MLP neurons of a small language model. Each row is named by its layer, matrix (gate and up: input weights) and neuron, and shows model dimensions 549-644. Each number is 128 + 24 x the weight over its row's rms, rounded and kept within 0 to 255. A neuron's up and down rows have the sign that makes its largest values positive.
After each neuron's rows is what it responds to, as a language model described it from the Wikipedia text at the highest values.

L2.gate1787 [161  98 120  97 176 153 126 107 148 118 143 178 132 128 136  84 154 126 108 125 126 123  78  95 156 141 112 151 154 140  87  84 107 122  97 124 112 122 129 178 120 132  99 121 166 132 123  79 149  97 148 109 114  86 106 102 136 160  91 101 143 180 103  80 120 162 135 124 147 159 134 154 153 192  99 125 104 156 113 142 156 161 116 136 152 143 110 179 131 109 129 120 127 105 115 153]
L2.up1787 [130 139 123 147 130 115 125  93  94 130 108 143 114 134 117 127 110 126 134 117 151 143 145 164 139 159 161 105 139 140  91 118 133 120 125 143 106 140 144 176 151 138  85 101 159 145 119  75 110 134 133 104 123 150 149 148 161 135 123 163  92  96 146 137  67 149 151 180  96 131 101 127 145 124 106  76  83  67 100  81 161 116 150 144 101 134  88 133 137  81 160 114 134 161  76 147]
Responds to: Word-initial subword fragments

L2.gate963 [147 141 189 104 152 121 116 142 120 134 114 156 137 133 103 148 103 159  97 101  92 156 108 116 133 147 115  94 111 161 107 128 101 134 140 144 125 116 151 122 101 130 120 148 132 107 129 171 123 127 116 137 116 131 124 146 140 149 128 110 125 138 149 106 102 133 146 131  81 110 107 136 126 165 149 161 100 143 110 107 157 119  84 111 112 111 157 136 116  88 117 116 126 135  83 135]
L2.up963 [151 126 129 100 135 154 119 127 159 126 154 115 178 126 122 110 134 102 149 131 119 131 107 166  90  82 141 123 121  99 161 120 153  93 123 122 128 129 118 128 100 147 163 121  75 162 129 115 136 128 130 133 168 112 147 116 113 129 104 168 107 128 160 134 113 131 151 155 121 168 126 133 117 142 156  98  98 127 110 138 154 131 138 147 136 148 124 127 118 120 121 154 147 115 183 135]
Responds to: Mid-word continuation pieces

L4.gate632 [ 91 136 111  91 118 118 174 108 144 144 106 120 106 111 136 110 130 126 169 124 116 108 123 159 136 129 180 117 110 122  98 107 166  92 108 107 116 163 135 136 110 111 145 135 168 107 153 110 164 177 135 121  94  85 168 102 125 126 145 132 125 182 131 129 158 117 112 116 122 121  86 117 149  98 116  73 125  93 111 132 118 117 115 173 135 154 101 101 128  75 124 112 130 175  95 144]
L4.up632 [140 108  89 138 108 112  97 162 141 129 154 146  91 138 134 146  94 138 113 147 106 161  61 106 128  77 117 118  98 146 125 151 119  97  92 129 152 144 112 160 194 122 124 113 144 162 106  76 132 145 135  89 145 149 127 146  96 138 129 137 101 119 109 118 167 126 122 146 147  96 162 130  84  96 135 102 149 177  91 132 148 131 126 136 129 155  48  94  88 129 113 116 141 153 142 128]
Responds to: Repeated name continuation

L2.gate896 [137 121  78 150 133  56 162 206 124 118 145 141 108 101 135 127  97 119 173 101 140  97 114 118 125 117 120 122 172 124  88 137 100 134 125 109 168 141 101 110 133 128 145 134 101  83 130 122 176 147 120 173 151 109  94 127 138 141 128 141 186 116  92 118 144 179  77 163 111 117 140 102 132 150  71 155 134 103 105 157  91 111 128 117 144 117 127  98 109 207 113 117 141 146 139 132]
L2.up896 [132 133 161 117 148  97 131 132 104  99 129 115 117 177 102 124 128 102 168 125 107 175 156 148 159 113  96 137 136 138 105 125  91 130 129 112 105  95 120 155 142 101 120 126 106 162  99 138 125 130 121 144  85 107 160 124 142 157 145 161 156 106 174 162  97  88 127 113 121 126  91 104 135 110 147 147 114  98 131 134  79 130 120 121  95 126 141 114 151  94 120 144 124 154 121 127]
Responds to: Verb after subject name

L6.gate1818 [121  99 105 102 116 104 106 136  95  99  87 118 103 125 161  94 158 127 152 107 122 114 118 116  91 106 132 128 137 141 127 123 106 121 129 139 136 138 130 134 103 145 118 126 121  93 153 135  95 127 186 172 121  94  75 111 122 124 143  92  99 148 120 140 128 140 121 135 122 110 152 172 134 127 143 146  93 124 127 129 132 160 127 159 102 135 107 146  85 141 122  83 100 123 138 157]
L6.up1818 [108 130 135 105 104 161 113 136 158 114 128 124 118 142 135 162 103 134 138 116 147 153 153 134 132 120 147 135 112 149 144 160  82 133 139 134 124 132 117 119 149 156 108 159 110  70 151 129 183 117 158 100 172 145 129 119 129 165 167 156 171 103 182 126 133 134  94 107 137 132  93 149 135 121  85 115 115 119  81 130 101 105 114 135  93 133  95 143 147 164 147 147 151 123 105 145]
Responds to: Number-start and season dashes

L6.gate451 [126 155 119 106 106 145 118 146 152  98 152 124 116 143 149 133 120 162 137 180 137 144 107 160 132 129  85 118 124  98 105 123 110 142 158 140 159 108 124  83 108  81 135 146 129 174 112 105 173 130 121 114 149  96  95  90 136 126 104 144 139 119 133 143 153 159 120 115 101 152 123 116 136 133 159 116 156 147  96 146 122  67 116 118 116 118 147 139 149 102 134 134 153 139 143 127]
L6.up451 [118 135 137 140 124 152  74  95 120 131 134  86 133 161 142 144 114 114  84 142 132 147 126 121 112  91 164 137 122 143 170 146 115 132 138 135 135 149 125 135 131 140 150 131 115 121 110 150 140 108 123 158 124 122 119 149 108 147 174 142 189 149 139  97 121 127 120  97 177 141 108 166 111 155 124 141 124 156 116 109 160 116 134  91 144  99 147 120 171 100 173 105 144 130  96 154]
Responds to: Noun after possessive

L6.gate219 [145 160 129 120  91 128 151 162 114 114 120 110 135 156 147 141 129  97 139 117  85 119 122 175 196 134 143 116 168 115 131 108 100  77 138 164  99 136 142 120 103 113 100  96 100 128 110 150  83 148 107  82  83 135 132 172 121 120 134 150 108 148 109 131 166 115  74 173 162 104 102 108 144 122 139 119 132 126 102 134 110 126 155 114  89 109 102 135 161 129 190 125 161 143 131 129]
L6.up219 [168  95 125 118 141 140 107 131 136 144 138 123 124 156  97 145 106  83 141 135 151 136  98 132 144 137 132  69 124 127  85 114 117 157 133 115 164 133  96 163 147 116 147 154 128  94 139 120 110 108 119 131 115  76  79 118 151 145 139 104 158  95 130  92  96 122 148 112 139 118 132 120 119 147 145 127 122 137 109 173 142 161 116 128 164 123 106 132 139 143 111 131 117 121 172 117]
Responds to: Clause-initial subject pronouns

L2.gate940 [121 132 101 127 107 122 117 114 170  77  70 105 110 149 154 110 128 155 141 132 165 122 155 141 180 116 134 113 143 127 127 136 171 130 133 131 132 143 106 143 127 166 125 117 137  88 157 101  94 108 145 132  93 118 119 115 119 118 138 130 149 144 104 109  80 152 180 111 143 131  70 138 157 109 117 139  99 136 101 142 119  85 143 145 110 114 106 189 136 114 138  82 137 100 149 151]
L2.up940 [137 131 156 157 152 150 163 162 130 118 119 162 121 127 117 112 119 126 139 116  98 148 125 123 138 150 132 129  95  85 119 162 152 179 129 132 130 164 174 122  98  79 134  88 140 121 141 150  98 141  70 183 146 134 108  99 132  80 157 143 119 111 145 138 136 101 125 148 147 116  71 153 138 148 109 168 160 115 121 106 100 116 137 165 143 138 149 128 123 105 108 115 161 102 142  93]
Responds to: Number word tokens

L2.gate866 [159 101 115 101 144 125 119  96 125 123  80 135 145 152 128 125 124 120 141 152 104 140 107 177  93 105 154 136 144 115 134 120 147 151 170 121 176 145  73 155 123 119 126 125 110 131 125 116 150 136 104 123 130 147 142 107 150 129 121  79 151 168 117 164 120 139 106 121 115 121 125 120  99 127 170 156  90 120 168 185 105 121 183 137 130 118 105 168 123 137 156 120 149 156 144 124]
L2.up866 [ 84 144 157 116  73  90 111  97 113 128 153 150 132 105 128 151 158 117  91 103  88 146  89 106  89 154 155 169 108 122 159 114 133  95 128 163 130 138 144  94 147 102 158 145 163 114  62 153 186 166 107 166 139 101 182 167 121 129 115 102 113 151 171 121 130 168 150 124 139 141 182 130 118  94 102 116 125 182 138 145 136 126 127 117 136 171 162  90 120 124 159 155 121 140 162 116]
Responds to: Mid-word subword fragments

L6.gate430 [124 126 119 131 165 116  81 123 102 147 128  90 185 113 144 148 148 132 144  98 178 149 143 135  99 100 128 146 129 112 134 127 165 131 131  91 138 120 135 137 170 148 120  96 134  81 114 142 144 103 120 119 103 139 112 157 135 131 123 128 142 147 152 104 142 100 145 116 147 134 134 135 152 104 136 160 118 105 100  93 110 189 142 118 166  93  72 158 116 163 141  93 133  91 136 129]
L6.up430 [ 98 148 128 126 104 134 137 138 127 121 101 112 114 124 163 122 147 141 103 126  88 135  96 135 140 122 138 123 143 107  93 124 197 147 155 109  92 145 113 109 147 143  91 153 139 135  76  70 128 111 162 137  98 147 125 135 142 140 100 126 119 184 119 115 113 120 105 130 131 103 140 134 133 109 143 131  85 152 129 117 118 151 130 127 103 110 126 132 119 129 158 141 150 151 138 131]
Responds to: Locative prepositions and descriptors

L4.gate1822 [129  90 146 117  97 105 146 100  72  98 147 128 166  98 147 118 115  89 139 178 124  89 139 156 126 154 149 147 132 110 127 136 173 102 121 121 132 144 140 135 149 122 161 162 103 114 128 119 108 125 135 142 122 155 151 152  96 104  95  88 122  91 169 118 132 164  89  97  96 160 104 121  94 127 176 154 119 105 141 155 137 105 152 136  97  96 131 130 104  91 143 123 137 143 158  92]
L4.up1822 [124 135  97 107 125 125 111 106 139 104 115 119 118 151 163 103  76 159 122  99 112 125 140  89 111 130 163 124 118  87 146 169 119 141 143 119 120 132 143 110 166  90 145 142 137 147 111  80  89 114 173 115 187  99 133 126 104 115 153 139 120 147 176 140 129 167 124 119 129 141 123 123 105  98 153 149  91 127 131 150 154 140 157 155 172 152 135 154 130 112 143 111 177 147 150  96]
Responds to: Finite verb completions

L2.gate1683 [152 122 137 108 155  53 122 121 138 137 134 106 108 113 112 133 109 139 108 127 143  89 139 169  92 146 183 148 142 110 121 116 122  91 122 146 218 155  98 128 135 175 118 124 126 122 138 134 131 136  94 103 107 186 125 135 108 133  93  68 150 126  93 115 147 133  83  84 135 150  71 108 147 141 121 132 153 113 122 162 121 140 140 107 162 122 136 109 134 169 147 155 140 147 166 119]
L2.up1683 [137 118 112  80 157  99 107 160  94 142 203 121 120 122 107 165 112 101 118 112 160  95 133 143 135 148 174 135 144 136 120 153 146  99 103 142 189 115 117 128 114 156 133 123  99 132 134 114 151 109 114 114 135 136 145 128  99 151 122 119 148 121  86  95 120 131 101 118 134 125 130  86 149 133  99 133 139 127 126 123 157 140 152 144 155 122 142 153 162 201 158 110 134 166 150 114]
Responds to: Subject pronouns he/she

L4.gate1329 [141 174 122 147 114 117 113 122 160 114 151 138 107 111 130 118 130 178 150 106  98 117 125 110 106  88 156  98 155 157 127 119 128  89 104 124 122 109 130 121 144 137 117 133  85 109 126 140 152 110 126 150 155  92 113 145 163 134  95 126 106 142 150 153 133 126 116 162 134 141 143 105 138 136 176 155 103 127 127 132 129 153 116 124  81 134 126 108 137 129 116 131  95 128 180 133]
L4.up1329 [114 133 121 109 121 131 112  90 158 141 144  96 171 140 122 136 129 155 131  95 168 126 109 149 154 147 173  76 173 141 156 130 171 129 119  80 128  95 136 138 117 110 138 122 119  92 131 119  98 140 150 121 140 112 161 106 146  70 110 163 134 154 125  74 105  74 117 113 138 113 110 155 105  97 181 109 101 155 135 129  95 161 124 123 139 119 146 115 121 151 111 115 132 148 143 142]
Responds to: Year-range dash

L2.gate292 [128 147 138 109 125 175 105 153  72 101 152 139 127 107 143  94 120  94 128 119 123 107 131 100 102 130 107 178 116 123 153 165 122 119 132 141 106 112 164  69 121 102 140 116 151 124 134 107 143 132 127 111 135 109 125 148 115 148 174 121 100 116  96 116 100 168 103 141 126 126 104  91 106 127 122 157 111 148  89 129 177 146 138  86 167 159 134 160  83 117 157  97 156 130 105  98]
L2.up292 [147 132 153 131 105 147 132 113 125 104 113 101 129 152 127 148 131 135 111 102  87 139 100 150 191 129 141 123 139 136 111 123 124 145 167 129 121 151 104 130 139 150 160 142 126 131 102 100 126 132 118 119 104 146 115 192 109 141 105 128 141 159 117 131 139 137  98 134  86 132 128  36 155 101 107 115 151 105 111 138 131 117  99 130 128 142 138 125 126 103 134 133 100 108 155 111]
Responds to: Token after a number

L2.gate1784 [116 174 114 146 140 148  96 111 129  89 143 135 137 137 116 159 164 149 156 143 132 169  88 128 155 133 123 106 153 123  80 121 116  97 144 152 126  81 185 175 153 110  94 168 136 125 105 115 136 150 159 123 131 100 136  82 146 117 140 150 163 124 143 114 131  80 117  84 117 128 120 121 128 135 157 162 136 150 140 118 148 137 101 113 110 135 136 146 114 101  91 109 136  91 117 133]
L2.up1784 [108 118 126 127 127 135 128 119 120 145 124 101 139 120 150 119 144  77 123 139 129 165 123 139 134 106  97 107 162 115 137 139 134  77 168 153  86 111 120 118 132 113 139 144 118 122 152 126 153 142 123 133 111 138 128 117 144 119 132 119 151 147 162 123  71 155 101 156 120  88 150  84 110  85 111 165 113  90 103  95  87 131 129 116 114 155 113 102 143 117 123 163  88 125 145 101]
Responds to: Mid-word name fragments

L4.gate1399 [131 143 128 128 141 112 120 114 153 137  76 142 129 135 122 128 124 129 142 133 106 141  84 114 169 124  89 140 143 120  91 104 135 151 149 112 138 135 109 134 131 102 124 128 124 109 120 102 129 119  94 148 129 128 127 126 160  72 127 114 115  86 152 123 163 143 103 128  99 149 105 129 168 140 123 122 125 133  96 138 110 128 132 164 127 105 145 110  96 134 146 120 131 129 170 103]
L4.up1399 [115 142 176  96 117 111 123 165 130  75  98 142 151 174 156  91 111  82 129 112 108 161 155 106 125 119 147 136 123 124 114 173 108 120 137 147 118 110 125 155 118 110 158 127 123 137 160 122 136 138 110 126 122 125 126 149 129 163 161 138 153 141 147 119 113 143 108 138 105 117 143 139 123 132 103 125 159 116 138 123 136 138 132 119 128 165 150 119 110 117 112 103 117 137  94 124]
Responds to: Mid-word fragments

L4.gate463 [127 109 108 105 154 136 129  99 165 104 117 162 113 122 118  85 121 161 148 102 120 145 138 118 107 121 122 159 138 174 144 131 129  80 129 115 161 113 100 121 120 154 159 131 179 107 161 181 153 144 154 109 141 115  86 134 118 117 140 155 103 161  77  96 171  93  91 101 139 162 191 136 162 126 104 118  90  95 147 117 140 129 111  97 173 155  73 166 150 108 126 150 102 113 130 136]
L4.up463 [103 128 139 154 106  93 125 169 119 171 114 126 123 103 143 148 115 148 105 132 129 108 164 152 123  78 167 145 149 128 165 118 132 123 136 153 110 120 150 100 107 146 112 122  86  65  82 102 132 137 103 108  99 124 143 129 131 125 122 129 124 126 140 168 165 111  49 140 112 151  93 119 119 120 179 107 186 117 146 145 144 166 147 129  98 125 141  92 153 133  92 172 139 112 137 111]
Responds to: Prepositions after noun phrases

L6.gate52 [ 96 141 132 132  87  97 129  91 115 135 111  83 125 137 107 150 155 108 144  82 131 143 158 123 119 178 128 135 122  80 103 148 112 137 191 129 106 143 148 128 108 158 176 114 149  94 107 121 110 161 153 129 156 129 120 101 170 118 110 109 127 120 139  89 183 119 151 110 128 135 114 116 151 133 163 126 125 120 173 129  99 134 116 127 161 109 152 164 118  74 111 105 139 107 131 155]
L6.up52 [126 119 135 114 101 158 124 115 124 117 163  94 128 183 115 153 158 144 150 148 127 120 158 115 147 108 129 117 126 127  62 112 132 124 117 135 128 126 170 143 151 120  97 134 121 137 137 137 109  97 101 113  79 110  97 161 126 138 177 172 157 178 114 127 111 126 117 125 120  97 111 119 115 108 162 133 130 138 121 105 137 131 133 116 185 109 173 148  88 101 140 138 135 143 109 116]
Responds to: Sports statistic numbers

L6.gate1723 [106 104 160 117 171  88 103 120 154  86 119 123  87 137 158 103 147 104 111 142 149 120 147 139 161 148 135 170 132 108 106 134 112  81  94 141 121 132  90 127 116 164 107 140  80 139 137 119 165 129 168 126 106 130 109 135 139 131  98 127 120 108 101 101 146 157 121 111 123 163 121 186 126 132 144 148 116 136 131 140 126  99 133 129 151 133  86 105 153 146 121 133 137  80 146 102]
L6.up1723 [138 132 132 179 150 108 153 145 175 139 142 125 157 137 152 124  56  62 134 104 164 137 133 126 102 154 151 133 130 126 150 117  88 135 145 142  99 107 133 120 133 142 105 127 111 105 145 114  93  74 118 167 155 167 121 121 143 148 116 173 136 110 117 155 143 153 105 125 117 138 115 149 144 134 135 135 127 155 161 113 177  99 155 128  74 126 141  92 129 124 131 110 137 132 130 144]
Responds to: Mid-word fragments

L2.gate1018 [109 166 134 116 138 116 147 140 126 111 131 149 108 133 141 105 126 125 103 161 133 114 161 142 146 127 113 152 121 103 117 112 124 163 126 154 117 149  76 130 107 126 130 185 126 110 140 119 128  61 142  90 106 107 109 132 138 131 158  99 119 165  73  62 133 108 166 125 116 126  75 165  98 110  91 162 137 149  97 158 171 137 101 109 146  85 111 103 156 116 149 104 150 100 149 113]
L2.up1018 [157 117  65 186 110 151 147 169 136 131 148 125 119 157 125 147 101 105  69 104 112  81 141 127 178 105 151 108 142 162 119 148 141  94 126 154 177  87 149 118 118 107  86 132 109  84 175 110 120  91 137 139 123 129 101 122 112 164  80 173 124 125 132 116 138 124 121 124 138 139  98 142 156 119  97  66 164 127 144 133 143 177 156  52 141 137 135 127 103 151 137 130 111 129 120 125]
Responds to: Mid-word subword pieces

L4.gate1610 [131 189 105 104 118 123  88 130 109 124 114 136 107 169 160  94 109 145 116 150 160  98 124 100 163 146 123  82 158 129 117 101  93 135 124 123 130 125 143 145 200 128  98 179 125 137 137 147 137 164 117 118  92 166 119 134 133 108 124  65 105 122  76  88 125 104 124 122 109 122 144 124 116 116 137 127 122 141 130 103 146 166 101 152 142 127 145 116 112 169 141  92 143 121 123 132]
L4.up1610 [137 163  98 119 137 104  99 120 136 111 122 152 109 138 167 132 109 130 131 157 166  83  95  93 153 103 143 143 151 152 145 116 137 134 135 145  93 116 132 114 101  99 121 129  88 144 102  86 115 173 133 172 140 201 139 141 121 128 131 131 161 121 158 128 128 102 142 159 158 116  58 147 108 122 156 162 157 118 109 115 169 134 127 139 117 131 120 124 115 132 101 135 124 114 116 143]
Responds to: Introductory phrase end

L6.gate334 [121 107  97 117 141  66 142 120  81 107 144 146 126 117  87 159 102 143 164 115 163 110 154  72 134 134 153 147 126  88 177  91 134 142 137 125 121 147 142  97 157 123 155 178 163 130 152 123 156  93 133 159 129 151 108 103 178  85 119 126  97 116  99 157 152 158 133 142 142 170 138 127 104 148 130 147 134 125 139 145 100  88 125 135 123 164 132 128  74 129  96 123 107 134 107 112]
L6.up334 [154 126 136 156 105  95 129  91  96  98 106 128 119 156 123 132 174  77 122  62  83 143 136 166 168 123 109  92 142 177 158 128 152 157 107 111 123 169 131  96 170 132 123 130 133 147  83 114 105 115 120 107 125 127 113 146 129 116 162 119 104  96 170 137  87 154 114 127 133 116 106 145 102 125 117 153 138 127 138 138  79  90 140 160  91 119 115 171 155  85 126 126 123 105 155 124]
Responds to: Subject's main verb

L6.gate1790 [122 128 130 129 140  92 145 136  86  85 143 131 154 141 164 169 205 120 113 110 153 140 111 175 136 133 128 110 114 135 136 133 140 135 127 113 148 130 107 140 142 134 153 138 120 118 135 127 124 117 136  98 109 127 169  91 135 140 129 123 101 103 136 124 147 149 152 116 156 122 142  72  81 148  86 107 139 120 102 130 121 147 126 135 153 168  98 143 127 115 143 153 159 132 144 125]
L6.up1790 [125 166 100 123 134 155  90 151 125 135 112 158 178 104 123  84 107 140 199 147 142 114 122 105 196 141 138 119 148 156 104 156 128 121 146 143 156  77 160 163 158  91 109 146 108 184 105 117 170 120 145 186 106 117 149  99 130 115 168 127  96 158 123 156 138 134 111 130  96  69 155 172 115 110 123 149 150 115 142 137 134 160 155 135 131 130 166 131 160 172 116 119 144  90 139 114]
Responds to: Phrase-final comma before main clause

L4.gate94 [149 119 151 129 102 154  83 161 123 113 114 154 119 127 105 114 127 124  94 139 131 106 118 116 110 148 143 124 102 154 104 125  89 122 127 118 137 114 161 153  84  90 110 131  77  91 115 163 138 147 131 141 113 115 133 132  90 104 102 104 144  73 123 148 112 162 129 100 148 161 162 179 103 152 140 125 116 127 164 139 129 157 124 126 119 138 129 127 139 105  88 140 152 114  96 109]
L4.up94 [151 112  64 128 156 145 133 164  91 195 152 132 131 141 142 195 148 113 115 154 131 101 130 112 201 123 115 167 118 148 121 142  93 141  76 139 105 185 150 172 124 110 135 129 116 176  88 117 121 148  92 142 147 157 138 119 119 146 100 146 156 141 111 145 119 137 148 109  98 116 123  95 128 166 118 130 128 152 102  87 127 145 129 165  97 106 120 147 143 166  93 163 143 106 161 111]
Responds to: Possessive apostrophe after names

L6.gate1580 [121 127 157  76 109 135 135 136 175 123 114 138  87 110 112 112 109 102  85 167 191 108 120  89 144 116 122 113 117 110 109 115 110 124 120 126 150 165 116 153 103 137 116 114 160 103 118 173 124 122 161 117 125  84 119 108  94  96 137 112 132 121 107 146  97 117 149  94 140 120 125 109 120 113  86 100 117 176  99 117 103 110 125 131  92 106 148 180 141  94 133  83 161 133 150 130]
L6.up1580 [ 95 115 113 138 139 101 125 127  93 147 141 101 123 140 159 106 136 147 138 128 101 127 116 100 120 116 147 102 138 121 126 121 104 149  99 129 147 110 103 148 144 117 109 133 112 173 144 125 173 143 147 141 129 144 189 108 143 106 116  80 115 140 140 173 121 138 130 102 140 180 106 123 108  95 140 171 124 147 159 129 119 126  92  85 132 124 104 131  97 141 104 153 139 193 149 110]
Responds to: Name pieces, digits, colons